python train.py --num_hidden_layers=10 --hidden_size=640 --num_attention_heads=15 --num_key_value_heads=3 --head_dim=64 --intermediate_size=1728 --vocab_size=16285 --hidden_act="swiglu" --norm="rmsnorm" --norm_place="pre" --norm_eps=1e-06 --positions="rope" --rope_theta=41000.0 --rope_fraction=1.0 --qk_norm=false --attn_scale=0.125 --bias="qkv" --tie_word_embeddings=false --parallel_block=false --init="orth" --init_std_qkv=0.0277 --init_std_o=0.0 --init_std_up=0.0277 --init_std_down=0.0 --optimizer="adamw" --learning_rate=0.000605 --beta1=0.9 --beta2=0.95 --weight_decay=0.27 --lr_head=0.00566 --max_grad_norm=1.0 --warmup_steps=345 --schedule="wsd" --decay_fraction=0.822 --decay_shape="pow" --final_lr_fraction=0.0 --batch_tokens=131072 --max_seq_len=768 --doc_mask=true --z_loss=0.0001 --train_tokens=954500000 --max_steps=7283 --dataset="wikipedia_en"
MLP neurons of a small language model. Each row is named by its layer, matrix (down: output weights) and neuron, and shows model dimensions 128-223. Each number is 500 + 25 x the weight over its row's rms, rounded and kept within 0 to 999. Numbers have three digits each. A neuron's up and down rows have the sign that makes its largest values positive.
Before each neuron's rows, "raises" lists the tokens whose logits its output raises most directly, leaving later layers aside.

raises: "By", "\"", "When", "While", "===R"
L4.down1374:530486505503505520486507514449530508494475490474517503481487461511477540513500562487512502481558531518510522474511493512501518554502464507546502507489492481484519539496485505506549511524487473506471480529511461532506484498496508478556538473499463504459473496522501477487542507504469545529

raises: "ous,", "ous.", "ature", "rol", "ː"
L2.down444:568474533503530523479458506519478468488509517562528508492515480505477499486507509524492528496491552484483511486476511542477544482506505515476508479505518471506503496504470495487478509496535513501537472501500475533501503522492455459530463527499519473487470498439496527478521484526573481513

raises: "her", "ho", "ha", "h", "adio"
L4.down929:491481500502527523519504508476491516485475491509454488537501496533474470471542518458457512454496509459548524488509519482497481459538519487531536566490473487508445480491476497492515552471472505491475525507477513510497499495511497519519519525446517506498517530495526444531537539511503464484

raises: "am,", "er)", "er,", "ing,", "==Cast=="
L3.down900:515488525492522468537526512496515514502488513491526490548473445553467488470519496559511497496494487489478494549502464420532467489528494535439521492543516502470552502538505516508490540492502546464514508464519509527526506499492479507508537503528489515518500475517498469512509473507481526507

raises: "al.", "un", "um", "una", "al,"
L4.down467:487521532465498502525505515507510488503494490465470510499464495500507444478518462478475435479477489498514495475516526487496483487537521555493490509515485557489517463509513496511504486534488502469526504484504526534502537472500504527549505471477501494495513511481530489490466467453497517486

raises: "–201", "-201", "–2020", "-10", "–200"
L4.down703:501478501515475469558505563516461536512501518534533538535488474491502500533515511491493471524552499553516483545496498467490488469478476473509423484477490466517469523490478489516468554505440474500484507521485489540477494506543466518507521524471501471523538488483497505481499476543477503468

raises: "chool", "ar.", "itar", "uk", "i)"
L4.down852:521534477503520491526464404472553441473485479517487508489490520474505485434475487494492509515481547473517529474525474505493525481528518513484463506530492462521500539491541503508481561484494499520526528518506496515521464476515462486510510523489502534528465540451509493503558483483486452483

raises: " their", " by:", " another", " the", " its"
L3.down1707:485462503536534543476485519530473468480516507543470488506540549490471482466555506511527541476561440511479491542541477501502458457516498527537506488523532493469503497462522511523511503494497473536480516490453519470478524512519502481505452484449481553498469519459505458489475477500501490457

raises: "han", " Tamil", "yan", " Sri", " Raj"
L3.down883:495478524468485494518467532480474485476498506504511535534528504481534453474448518532530501475494491514515521445536513500499513468474520510560486449482522466460530542506476513490493526497477477494492493477470504506459448488525474475500532478499483507502482508503506467523453515490490480510

raises: " seats", " voters", " seat", " Seats", " members."
L3.down691:487476541523512485507536480465527491443497491539477504478533477495534558451481497539496473526519476483461470512462526514511520507514498446481445501533520498502500516500493498526479495520490489469524496496520509482513443459533513506486504492497481533504501535516470503474471452480557507466